{"num_hidden_layers": 11, "hidden_size": 192, "num_attention_heads": 6, "num_key_value_heads": 6, "head_dim": 64, "intermediate_size": 768, "vocab_size": 8192, "hidden_act": "squared_relu", "norm": "rmsnorm", "norm_place": "out", "norm_eps": 1e-05, "positions": "rope", "rope_theta": 10000.0, "rope_fraction": 1.0, "qk_norm": true, "attn_scale": 0.125, "bias": "all", "tie_word_embeddings": true, "parallel_block": false, "init": "uniform", "init_std_qkv": 0.0503, "init_std_o": 0.00758, "init_std_up": 0.0503, "init_std_down": 0.00536, "init_out_by_depth": true, "optimizer": "adamw", "learning_rate": 0.00338, "lr_mult_qkv": 0.7, "lr_mult_o": 0.762, "beta1": 0.9, "beta2": 0.95, "lr_head": 0.00559, "warmup_steps": 279, "schedule": "wsd", "decay_fraction": 0.894, "decay_shape": "linear", "final_lr_fraction": 0.0, "batch_tokens": 16384, "max_seq_len": 512, "doc_mask": true, "train_tokens": 132500000, "max_steps": 8088, "dataset": "wikipedia_en"}
MLP neurons of a small language model. Each row is named by its layer, matrix (up: input weights; down: output weights) and neuron, and shows model dimensions 32-159. Each number is 500 + 50 x the weight over its row's rms, rounded and kept within 0 to 999. Numbers have three digits each.
After each neuron's rows, "fires before" lists the tokens most often just after its 100 highest values on Wikipedia text that the model never trained on; "fires on" lists the tokens most often at its 100 highest values on Wikipedia text that the model never trained on.

L8.up128:337414446515520556493499416509492481477505546465532440543563461530496502540514514505480521411530399491444425426510513378528511434524508440495530501394580530476502509495480538524488521397475486495505491569510494469493530517527524517451502502468538626482481580440450555489522579499439472519568451483445466473494546539557495494451541627502518528457503512524510539527428469504467531525544
L8.down128:434497511489500499516495527440556475410486522567472497476443527502458556473430494422473444501574485433444502556505562556513442548438508595518439439462473496515444501473516437559488482535464614465511446428495584453459490454486432431491456527462538492515493561511581526424498445490532518529510569486528549497551508458461369457501496534504441509511509561546454533482463509471442493415561
fires before: " |", "0", "8", "9", ":"
fires on: "0", "1", "2", "5", "-"

L2.up587:406491470459439561498551446545514592446471546524474471502500480528572437564532526520603527434530464481469545455522450446493480526492485606531509509598501520529517523565541588525522592510438437449533508546657510516456519529541462423442476487380523583483430532426469479496506511492481536573562491455564554518392630504474528504521581506506481496490514486464499595477500501434581530593556
L2.down587:452562561558434518510553497629560504467477543445474462517394505503529483585446482525516542493458477513453495528542442427361500516459501537490475550566489564517587494491510509508453452528582464466441485529566508479440505489534504503427496526533454542502453594556456522429471466452571525484569466434580518535458542588481501538550537609504470545510527532437552569420527514523480481519424
fires before: "1", "2", " ", "0"
fires on: "0", "-", "–"

L7.up703:426489450371453476471500534464483555468420441517509438486469531418515513460501433451511577474462507488524380566528473486512619509569468406465461431470472492494549534534497639414496447466558484541470542537548418568452522386546456482590446504428526477512475541544451387467501493535415442541452414490441415525499405460501547442515486516521499403493481482467456507536413496552481467506517
L7.down703:493474504439463554530565541547605383523502617533475512517495595527496510492498500408479541498644532498481513534539549491502386469462445509485567534503515445485446434523555550553572514491523481466504496471481489520541469501467480498435405469485492471477496478465522565439473529530512474526500504538541583508437540527441590515515494508480512558587531414428506473506504466542609612436468
fires before: "\n"
fires on: " ===", "===", " ==", "==", "i"

L8.up542:410518454488424578452478487523535558479487479545474492560490489471487546573382482591512477448548545369493498486527493424612451467410420537451557495518433407494559492495383468550480455522509563426460520521469464455546534477582455490513491445503526542479602519548481534495374578593446473510441492431423536529469525534528573431471529565450453479531554509453517571462398425498549503569414
L8.down542:369473489471434434511478542523505468460533441541491453620484505472482493588586516536544489444483549516533437462530525442474565499522411553463545583534506537491540479507611490482491512505554465496538510530464553447500487553468450445445495499441464450635567529423592590471493569373478440534506522519540554421525538539514462482475483521499575606470510456500498470472503498440458472452460
fires before: "9", "0", "1", "2", "7", "6"
fires on: "0", "1", "9", "2"

L8.up120:455525454420490458515525502517463526556466521552593488553554467493509567448518426498511511424498550423461489542594466485423528548551518454437533563451428488597474647508496513450500513464376476474484495517561470573505593513603528570473513543438486470522498588471453387566494510475476584590521481516480506490468548478459521546478489584544481419524562489534419540514530465548520548469396
L8.down120:568486543499447550514510525449519528434618355543473543544557493463565491553517513514456430510455531571450568493505604445551516521419485511608449551566527523465541461495536441501440559453482507514494418474428515466443511499453487442433460585520535487572515549454498551522493501490551596500477445622556476508582428540408537429537566508488539498457534442476464489458509443555512456472570
fires before: "\n", " ", " an"
fires on: " =", "\n", " |", " is", "---|---|---|---|"

L4.up751:551512519482434464382532485429545511506410455570519437507435561491502474509467499538510445507455540516462579565513524535453436534545442479484531407455458457497478481529521564476530481471436509481525427570584458504474514467505503454474498517475478544516509529611431448555419466506353494538560535420385441495464475462578442449467515568500521568436611500493493469457502543469363515552393
L4.down751:503515521463513479470560512418443474527523441520553466488572551460421509550453518453485432477617498539551517580516549460625573505488332530528573508514498540561530480461559559405557523558517572488472533452465464458522516548498450493451502528462366541414548427428547443510532463454463481521471517483501578436502472530585619550432417499478443553480445557500485499576531465512486432544465
fires before: "1", "2", "5", "9", "7"
fires on: " ", "-", " ("

L4.up365:420393481466512453498527487501505557460508465507507487481560473498456539605500541481609498397510407467470530417484591511383487516420537487543600504469431505493425586452483534521511541497521510469548500486575513479521525572495468375548489424413451490499479562497580502477513518582518456534550513541531509495531608466558491496518504541541416509368490470553349535548504489538559524443557
L4.down365:498523509520475541511588448449493437573505530556595498557571562537493531508516553535554520469587514533481536560505509425471603550604506509513353424538510436474472444560522474577487572477545519521529427467457453478484487535523490543516515499510593634468521524464493455474497464333476483521498521495459470479560482431481465477465594494401484493543420463488451532471433470626365480454410
fires before: " ", " Total", " Turnout", " Candidate"
fires on: "|", "-", " |"

L4.up627:509578395419480502470493507550606615467473502471550490467497432488559566569499513455503546469508487444407462458496440555459580498551488440496514551476572532493458565355504486477497475453482501521418506503508526557562454565604604530497500506498531506504545463493518432672527486644502580434598548473530497563470456493641469449492478644501478433465506463463467486539441453470486589517401
L4.down627:489436519476519508530592461458497443566496524599542482547524502539539511452446437567540506468541472541524500533461436467497440529552497535585464458494398483528506461519474579520453537497540515530566504488492493555494479489513492600482498500464576422568453542470444421466400498467441513510534485485500511524545481573456489478410455428404474477456486517630376502463452499692533502377473
fires before: " ", "\n"
fires on: " |", " +", ";"

L2.up544:554530459400430568467482541483485431506459430484538502501477465572484459445446472564493449482590509523456584564600475538613476497471433563520399441362553491450577477530394497490517456523468472481482538478485509505538526450537535549492469431466580496495543599549501527514501539533439540473492521499443526534523427516551511476531442463442544533537512490535541433565469494447548516582541
L2.down544:458560574522507541442484483604446452504468514404491471523482546435541547551455485474465480549431558475514490464532467441437489450487456569461489506523571517534596514519426388404459428573521514503470385523473506471470421572580501494472478504537595612479470588492505584542521473396520483487488496556504491529437475421411525478497498469470500454467421467437637515514474501576437496551470
fires before: "0", "1", "2", ","
fires on: "0", "1"

L7.up42:411579526491456565566465519574527571528419566539522464570520359429523462516485524530491430469474461460475420620510547465453540407570518485504496572532469452515543564477322486512500461550521474407426471512472558510522456487454516502564547584448536404585484548481460533606492527486433569466556606472517549480577531444482535562527535592452528505474542523521487546531444503492493502524516
L7.down42:586507507456499499563546567582501483446532514453481464458538446581492517465377515468441481440505511454462417467541483596534453534473491429479519595501517503407524557513529473541495521508450368427554545479565536524524529506528524526444547414527508539527453405521528451496541489517527446459483541526454548541532425413559510470478484420544549507548460456533474413582580563460557484511562
fires before: " ", "1", "8", "2", "0", "7"
fires on: "born", "0", " ", "1", "8"

L7.up133:465431453529530673568506462475544529500549453506579500439453513529552443532450543458560461381477473458570590500486519535467477522472490566585543492411452434573456592460418570544532416455442470511401517446550589472556428510463472511464508522548490521513448502585509522482550502486397436584508503455547563618543502496550556455450517470505482515459507537495409626531530509514588614467545
L7.down133:557467567585469550465482463576564454532425521585423566507564543468424466450524454514453472528427411492573510492425559479594502502486569539574464503502447451427478515447434504497459411525493407502461503487507429559545566565494492537445549459551500398474568533510533504567521498500480622420591544490466479491580473501552574529482527449548535531506441489511546407491580577501553486546607
fires before: " ", " the", " Los"
fires on: " In", " On", "On", "|", " |", "-"

L8.up326:495423549460422506482523425448623509569609485468421512403484539505570494555513467552446572474443477475532542438512510471491478505481422393546531515389511461450495550455502534435497532528499461508436420535450536441552543534494542549409511591511481560511500516579449477553474481512424497470530428508464452501384544434542532463507467545455505566397582526420451513512508387548464556524380
L8.down326:509478465493532493480550510581605422470420556442540503556601458513487505506393443489561472496619447486517652494452559490522525473494465606570510481563462493555547456455501481482511511539439516524522596497555435465422537502557444469500567479460532462579496547602482546521497491461518432456518581569395610485544603619487637465505488545489510536540488531470453558458498552514488449423527
fires before: "2", "1", "3", "6", "4", "5"
fires on: " "

L4.up420:485516485410492427456489499494437567556491533518447602437506406441434507471459502532549589536538436416491497531527554394549516416463426495576477517468506479479448506561428514580479441520460546493538501538542511534574550426547534554489446476388511434437484483530461545496489491505454613489489496477567558526541614489564560532532433519468482508477543473525532464488442521513464488494485
L4.down420:603493518461558558539450599364524459525432502543424508513502503470535512576455564481511487444564477549552478453475526422550519482488469470500490483485542528453487492486492565528503499530450446539585545610556523498534585587510582528540507436458523590479492457417538483458523483647566413583436480557541565501498482534540536459591489484503519503457480489452498416543535513376509537516469
fires before: "\n", "-", "The", "American"
fires on: "\n", " ="

L7.up731:526476503424446586488455491559498555474464618465492485569484453466592397552479443636471660486584444440475512487508467545572523471549417448588517526480590299479448555544441502496508472391458504518489555520517555548557555477461523524490477516450481490525456587480508430466470524500425561439534527503431522530563506499483553519506522502509452473496469520497443394524489443407550576566537
L7.down731:514511515456487616557533577626507503485544611525466500476481533531512471426457535510485557559509423458568488497536498473466477508534520431529524552534496518494501473475545554601510491478506472430502550417417419524530475468553555529525496548499472510568456456538465450480531494385494518432611474489494507497580463426561438540441468450560460436535499478520411428542585480447523467548589
fires before: " ", " the"
fires on: " in", " on", ":"

L4.up73:500455405457581565476509451528448603598514555491502497533563487522483593462512410512504500519435465501464506429520520439522492439496466447484483564512477499449472573432465490377468576430444494426509536423629516434478495527507430520496511536541520496573523629536484473534546544531455491530579509529571481554440542504534521438476474578513443503472589471525580585531467493468509559468547
L4.down73:514434524542476454574592565407558430481548509568481520478490491547486494445463553515588450513554487481507454541487442436562438537504481513495445508489370463469503429528520566508526504519513407469516502513499424557505491456516516591456486508525535397490477462468490492462459401473515591451516537486492533519521492510526507533428469471464531428493466454542409542548465556586515510333437
fires before: " ", " Released", " Film", " —"
fires on: " |"

L7.up224:572529410462537503506469511473518503470455374543566487505491557479550492587337456540496431553565493447488608615548416498481422467472403566454454532385485473486508526496492530369521518494463570551482514529479445491476533491617457509501463418420471543456469575494452525539470469540459456482506603467444520493494451477528538528468469550420540599458488542436543553536465463483531513565445
L7.down224:524632583537576507505494466579578503471472542543483579456446452462564562478597548422410569511455475548492520399506505482515510578478508566522543500489504509501459438464473486509512429565510511509356475592600492515473531550463579507553568521487587458468446532477498508474576459417518557505580468505531555503528495425430559360534492417501554466534572488553515458553553538489485494484536
fires before: "0", "3", "9", "4", "}"
fires on: "0", "1", "7"

L8.up474:482504508460483513548588517518492483498522596506505520499576519512561506587444475634502646515452443415586510530502496472508468498593514527634522483483544492533481607574405537486511504510535481453519527498474548497499507427446487496455570549439579512491476474554419556547489520397523618539582496441457548522508544523437538552502581470478506550462551500422522543524495486470509460538514
L8.down474:491652560519497544549553508558524473474435580533486538401503574520535541556503495527489566503504427562484529463462567528406453478465543506523595453528510488523528500497420483558488464534452453506564575552560528515507506473586535553436461502506563583517486472548456394526522543537517625467670548487567586423432526489567537475548505463494505485512516431520536503586559590521519493561501
fires before: "1", "2", "0"
fires on: "0", " "

L8.up52:366557497441479410530459568475441476556481580435482525492554459491501518520483508489550580487518515377525498569543569466541515555580589474508528436474462450518455637479487451442496522535437497485481496527537545519543420496482500488428461519482605518511484470499521478511426489417487589575476519517601530496478582539492531533492610472442500506467597557482533482510479551565501517558475
L8.down52:432526454516440552506570532578552583529467596540498488501499603491535582560489510528504521418507436508436485487537516536461368466434493552541518560494499500490440502574447467513531495586442546434500606489474482588581516554537458545448565472486511495520425498515440459516516549487599549492553422506506526466490543421495556458553488536550510535444421437541403515460539454434455513501492
fires before: "1", " the", "2", "0", "American"
fires on: "0", " of", " the", "\n"

L4.up118:435536432512526484473427446485407510464506512487503527632483538522544515549505431587595414497480526481568542566484524487534375570492430471480443453424464540440573480473428522492541582511502453463482515439505422456527532597484453506467496464543478472471549562524464523564442539602507436471513508486401486513413516516503475516517442584468400489486546491430517456524498509465510535505461
L4.down118:449592565554540522542482559597520480543518491391514518540439425536461542538500496449413386514486476588426502523552474412500510477581486524414518571487617444537502521477546520547519542436534462588498414571569484528404519534482541597470444508545521483478489542483516530519496536465538457513499487501515441448505449500445494456481429537502525455594515514470543455441551572475459543528458
fires before: "9", ","
fires on: "1", " Hollywood"

L8.up77:404431464511421622511456504468541559497557520511533467460451511430535604523461558535559432437441451516519419562548474543523389442455504357506508551507540428455505520435463544531567445485559495497461513454536514539454501561446409512485454419485512512507496498522586626497489491580475490513489572496516547547494478460553412507512598489469499574420532600419502503440506485514530444621503
L8.down77:505570485546435598447528466514533499569560586469531432514476531504443468548457533508591456476535478524551519512411509555540506436460507501496469487520505445527473503508525509450553489384425608451537522484576488385532441458459503467498436500479448516539528545599479502460585504465498425432501568609584505441469493496522544409536518527450560561504520614514547647468559524513542537511606
fires before: "===", "==", "|", " |", "====", "="
fires on: "\n", " Turnout", " Total"

L7.up197:519534479459519488490562549511533591464542551534576546557490462527506503408495524604551549386444539473499455564536535460551442536564525443554437475442495522563483562555483576514479495472408505471508471392595549545492609461482559550455536454456478559499488544536387442571435480570398597511541508470451450550436518413529544597477547590551364433530557559515532521509573530499512532527458
L7.down197:503468463535494560504562451562518559517588467576520552556601518495464609534537478418518425534561442449487510547504540452492534528409448545484534547510447385468471520444531540405462544456570508462452496499524595472473456454521397489509524497570509474522568420444509528439426566406622383556475430520497431507526473571492402453536498500524584524423425465454512470527473454521532464460478
fires before: "\n"
fires on: " =", " ===", "===", ");", "===="

L7.up468:485579488600493433586477513497511560556481561486439443494463518437525401565429386620569520490571477411550598497517498447473474458540493466542524571442479502570507549496494538544547518525541472512469499469513419500594459452534507424439490458485584428559517543504452518417551396424479555547467549500610483524529551470532547468460500514445522614421502489493545536499505516400446515523503
L7.down468:491534533508503602516476461506457437541440540552565514489512500475468459530520487504543515496475444525524522514481517539499469418529528487531409483599512511459488495601460524544542502516499455524559593517471499588483499534508561555502566594575513504524586426510464569569470493541535482476559430382467510557521509498407488492414516491503363403446461525459487478458518482520562514494553
fires before: "0", "9", "1", "2", " |", "."
fires on: "1", "2", "0", " "

L2.up469:603538482528496546503534511432600508576505513505455471537535517464517449430499494497470485413530441475450511423519443569505437466626416407529448504518505498529497354489502507482579519455446534470502458554500502488504493436506486528449593533404520617596504455544418499499428532533497469487578515480477474533486477394523522492463474513424494467584521464510560628519440414515427550502385
L2.down469:428523540465436533451489533517576394539485535452589418459504586599453522482526581494434434446577459447433558531399538464430435490519438476477600545519483576526572572469481470476579520521471477388537509492505589495535382564521526445436439534496534562441531505464496541530409504586546549430550452469474495429409454603475506500533546478455601521482429484498469514543546530491457497617486
fires before: "1", "2", "8", "3", "4", "0"
fires on: "-"

L8.up744:597486527576462472497499574485608623569495350487472505530426540484520421443465439514459482444456489428497523574509450476482458553553512580455501479500473520525507466423495507479498411456541472512568545511505469485476545458604569460549486531527590504586431486506423434462544461591504448488440513437486512484499518428480493523416605449569545459532531518520464569534527354517563458534513
L8.down744:440437488450489376522493570629514447576487562473475545497519455489560483458575542447515545673541548586501551549462416518494477424512546345531481467561503471575536464546500550472447488459435501477509517377532552418493485478426460505411510465480457529467542489474558541378521508507508553565528508419494555487457558518531456468486527517539467581578431408549536456437450527462465553496464
fires before: " |", "1", "4", "6", " ", "7"
fires on: " ", " |"

L7.up320:575383481437559581530551492431474508572454487500581569555426442604435475412524508435527556418509434419471478449538490542477517521557501550483476508488524510507552587468453505490455519430551527524518514494483554453549517505551419520463495542528530422564339539498470460520505456544514458509517539522563529490496495365493610485453469457534427461490564467457425582593515386568530499466476
L7.down320:513530591442533423435525583583522540463584523569373518414517552441534436517455563485479568650495487504473504425498451563448526471514447529492444544549473496434526487465654505486493503518391470555520451494516481548541535358546570478435442537506452565412512393516465570453635533462460511495554558535553492488553478507519510475482500489484502455500560456457508517511557463491543536481482
fires before: " ", "\n", " −", " +"
fires on: " |", " had"

L7.up115:501491511459431647479476513519527545441485517505502493536427463417647517517462489471478427461482526461633585463525484584539436593510458578586464477510550512501478613562405450525418578480460453477418564471538447528542452532504507550427477512532551538520464533500423442461441486457431650556493507399460581490481471530539511564461527470508395537527503514502465406518544446477478520519499
L7.down115:502537520571481555539531498618454548474463588507499395547431475531520526478557427534472536506454473474539457556516451476425475496597463471576504556539496480506424474516512535585500511464502506487503582521480441511582450542517544488444541504573568544472519490569454395522499475477542533488615454526478514412528419540571473426417498399577494504558430595477441455570587509540469415528533
fires before: " ", " the", " a"
fires on: ":", " until", " than", " over", " –", " since"

L4.up385:474441470563535449519472463491452569512518428531502464560522511413486455507512494545428468497499516561542497475498576461522452588512517493523479448485532500535525587598543547498529513520488531489564559540522470484529430577476431575552566507545462434513572587494481560528391520476463571479517476570470408550480502474469516399551474523543419497488497503374586588410457481463423499535457
L4.down385:488519526463549510481419577498571557526484521489578486492490487589445562508458505452544405589636565505486452442521540520445454491515499397446525632465466416442578436474511380524443520501504504512481461440570603497513466523483510511550479530450480483469501551472477502449474500414509482545523505467590494532553537448464421600455570489480484529534475527515484493443427495471386498461475
fires before: ",", ".", "s", " |", ":"
fires on: "0", "2", "8", "5", "ding", " qualification"

L2.up182:517492451569491443531419417558415453477537523501414545515438490615618546545566493636554481489459473518468499580512454500527543494495449480497447539468473464475535535499468600535507565429454450596537517429554458577500501509567458550441460485583543435449506562532415571530498560499479472540524515500419532572467484495559472493523544515561489502447548475490607469522551495436590485540517
L2.down182:399554470520450529473403527515439486586456449512504455585400536547457524550468541543538375524550458530416401477506478411552443433445476506459527457479559555497588434531493560585535514498482545522426500474539478542513538485442532490490505560571483443415463432399528611494409523418565488498437536499519500497490438495481531582431474425521549437565495540497591467620471480493452416535558
fires before: "0", "9", "3", "}"
fires on: "1", "2"

L4.up406:560488536465454541557555554478590439499422462579594517514513459440629485398425446639463525458523484553536530536534424477497474495590477579553499577486518548510489503516426554559489472525431485483452511528507473485474490435488597488484540503485500622489432464569418467438564506452456571512508492462454499488441540491466505521501416481429505438482540490493463511484464479407463500454510
L4.down406:443551483570516538590491450513529503474340519469488625387398434426524475531500501511560508527503468473554532418483549580482532541528507606586424539498539484556441549513475544549477557507430510520540534521494545544572424536491452503477518508608623571510479525517456474463486525482472553520583472525416606478463513524485493498574580486405418568539527487454576435525468572518474495601632
fires before: "1", " ", "2"
fires on: " ", " April", " June", " September", " May"

L4.up662:494544520477372513563559522443489508525493481549472460499462517481474555430458505526525564544553494470483475545522515464435497537556488443617451421503596511514528457506507501545511467488354493517570515444488558534541497440410534537493546522368561390471434465439417556514462513547512435550457508508468462536497462464556492468500593500516416461447581472432467474509461397584571556496507
L4.down662:448473441493461496457493513485541488525437468550514531506555556512464474501466648623549487547604435430534483493503502556516443479487526470625476510484542560517470526549544513499523515548471449535492511536528605478593431452532429432452528564549444542483454620427549505455438525545497524401496479515473455463468520490509561469552528495418485482453502556461535535501437558485503555575578
fires before: "\n"
fires on: "==", "\n", " ==", " in"

L8.up311:497466410560537598595534487465528497517453554481576487466516482528506435495485458511549438437509460410640518515501551533508463504531478515481523451435501472582476573473403526498428473469426480487492538507610574573492425585500413521504499469491578425574513553446438492471542470509413508513483518436462477576533500495497525491447517516518523598432557677514398613531506527515514559575570
L8.down311:488540520572503583585580524551446504515490423512541490516470534499476486519478532553451567528426414494458507355439518482514497568501429577548426524485503448423476443545454510621491489466453444511503571468512414556505605473516450521493552534500499495567549530465505454513427477477558563463509504575449517441549443514495542458403546509607491544475501408573507473503481486574560432531561
fires before: " ", " Q", " the", " A"
fires on: " ", " In", " From", " On"

L8.up737:435537537537437646533562532515570528501524509486470508525533467449677451545483434566529601536516509422501525499507487437521441515546490581514496588597492530550472573501497496518478509531473505412534592521445477529505477506529532510426550552485514536489566480516481521495491483455553525513560530500446549486484603537406462510561561520455500550430554627357500538447495504476482457544503
L8.down737:396548589567421500535515505514603476464485537465480506511488526536512442547562496462571497509508475581493512426497489494398530549488581496456448546492446533493489483486586478461408539461457453430493503512469456502491510533498546433511517519516524567460468446508502498543430545438519468425670484588516592515455618563401481439551503561472534487491547446461542497445595598573524457489530
fires before: "2", "1"
fires on: " ", "0"

L7.up742:573539538591478527463542585457525619515465506490531606532473464545423501462471492588479516460473504510501468475546547587572548589487527541503422476534557542433522496563440559572503564525440512614476493499446538463567559519543463485533489483501467532453451513610455524501536449543486644540496496506573522563448480518441445476482463524488479445447499494478442599480467447486518435464489
L7.down742:437559453529373425563483522461492605584464495507499537493581519457516370476498527525530552543461481381488526421500446611510536555574509478461547424527508504480484576526551475495504519524552513407518531445459415477634521532519440463464485564607507519471460492446519533490478471632491591443510513475449480536381443455494501596525574415566551456547507437410509466508504579432545554545503
fires before: " ", "\n", " +"
fires on: " |", "\n"

L8.up524:532542438504544427486491508547524631447496503528499517520554456533529486436517486525511563424434522409418500567527479558457397504446490484499491498497476491493501602469444530437453419456463506520534559508518550566537553543534407558497344439493524511604496533519506437477482456513518506541503595501476485572513488455526427601485482606434490446407521551490563550513447521541526560501465
L8.down524:497453556473524497557554510420560495589495503524535579509510469530393595357551518496545493439584515519463424531468515499547504552415508500474495503477487568529497482542576556589373580507535487488561537428528582497414515478596465554434555466509543485472498497530540484504471522468437386480501441526515481469492485523445497438475409439545421549530487514492560432604492488571482526531547
fires before: "-", "\n", " "
fires on: "\n", ","

L7.up137:474509431497469561517420523410570535528518505508446555455447454555469478518422491464570454392471427511585493596495494535567488523462497475546454531468498481530501502448452495522627409509512585545473521446511505512467519507491490504465420388499508396472486501560513568434530476533463545466524512478540538527505496520566456488497572512436511579452534512406504617435505494573525403574502
L7.down137:408565528552461463506471512466579502541506469473601482480514528462420473523512511568599463486492480475513506551463502586516550431461532449457476529508487485509463527508511442496441473427478577395430496484459519497501535402508431431440442505569436551542467508505496537435484562496502533471389572502575483491440456483416524490522583495466549560478516680484583570446545605517535602539500
fires before: "=", "===", "==", "|"
fires on: "\n"

L2.up118:418555509429427575534518446589555564502458459484487475528500542507614433618445462588526551450617502438485532489499506468539471573447424508480460525468505541505518516502536509547569472522460433492497505492465463503570538536478566507434473512513476490513512545520389498461444505566501523466498501529587545473387547483527531549515594474457432532542505491529574558495416466451598515636393
L2.down118:409476495459448350507406533674528458492482510528521486609534534506486481478534496540544418521497493515546485490496540383512458458502410545467507544514476533461648552533529572518530496504571409523535545487516463425521569555455497502469446539529475401557538452527502496498403497464528469466542468493479555348442491564499570526422423556455524556460550523417580383567474488530504478525500
fires before: "9"
fires on: "1", "9"

L2.up256:551491543578534504466575519456568479588483482597426540472523508554483425468493412583474542395499366486389521547530544421444399430559389483474498537434508503517515471459453550430537482482445480525490461554509444449510512467585491515496596580483505517529542580569396411487515507576469484431542551534454481485495592469536529529474538603493515438540563519509608540452518443516546495620516
L2.down256:471571537548483448497497480497589470475530445445545487532468525414518471530530436512553466504507522475527582483413569528497531527532516508567623539494531498515438527528533519476516386557531316475411505616480460530505456516487451460531483486466551537469388444529468506511450485415547514510513573490521398498363497503484513493549424533454608479417509683480481524532441488553533523507425
fires before: "1", "2", "4", "3", "6"
fires on: " "

L2.up760:499585460486408508462537504484596564487504539512484602510496483446491521544497482507503487505512425443502487517502563452519620593531515503480530428522540496553507512499462448502518415485476505547565532455511614584550488482484604539560385507444562465542502466438446463393518483642483568470494530511521524473492520500520396450484539464571496409448641462438483465488469373466467520615448
L2.down760:496453512469532427444535523421548528528523484526387520479508468423509499485478560535588492512503504479569480495442500444611504528466507476460346474579502549464488361577527479566523513574511591569555513592528441543539462508483463518480454482442487498495532465462564503547497426561554483421513522510504570497578547506567505533567458433527398547407409425499520449565525489466538481536501
fires before: "\n", "-"
fires on: "\n", "==", " in", " =="

L2.up766:449504455532515512508451479515450440583503479596432485484514525502509517391476498589513441450489545556415530463514389455521387464555487495527421482477518504522457438514519478531501609454445606563520515524558546469503507507570483548454567442496537542487460550490407487445495523505485473543572526465504505532486553487479533467502495489431431425556531549493532549437513469597483484489517
L2.down766:430528507555526484556419552527470451544487594516638389512390487489448469404494512548532505543484526531550424534485605520501496556531545490481474512567565517454516448547571402482549489503596449495559456485561457451483573499470552461480491575495558435476520439482402402546439505500539555489487453569503498423475504566559404521474537550507507417498508477456562479478444559475537386492531
fires before: ",", ".", "s", " and", " |", " "
fires on: "0", "3", "2", "wer"

L7.up687:506463482475528497409472519499540502533515482471421454572516534489572384608431473572510510502532484536595589497492547469563505419470567417572481541458507522523488455505483579474477455486540520458532461534480474455455473447575418412472454436524440547590554599614518520508414489510505518577479484463420605479432514462516623517471530553483512560505519581543535471529439431435484479539572
L7.down687:534448505460433519513449506539519423503481547534521600589485525573448471573480597492555421500593547430490459428565567534499429484414457544624546504510529451571560494527476534526631467510539509520484628463525549557535617572536524545466483565488514462529519432487505447468455519417526460543423516415458566498520443517542596492401462566558478536476499516608492496438527467506536445512462
fires before: "9", "8", "7", "6", "5"
fires on: "9"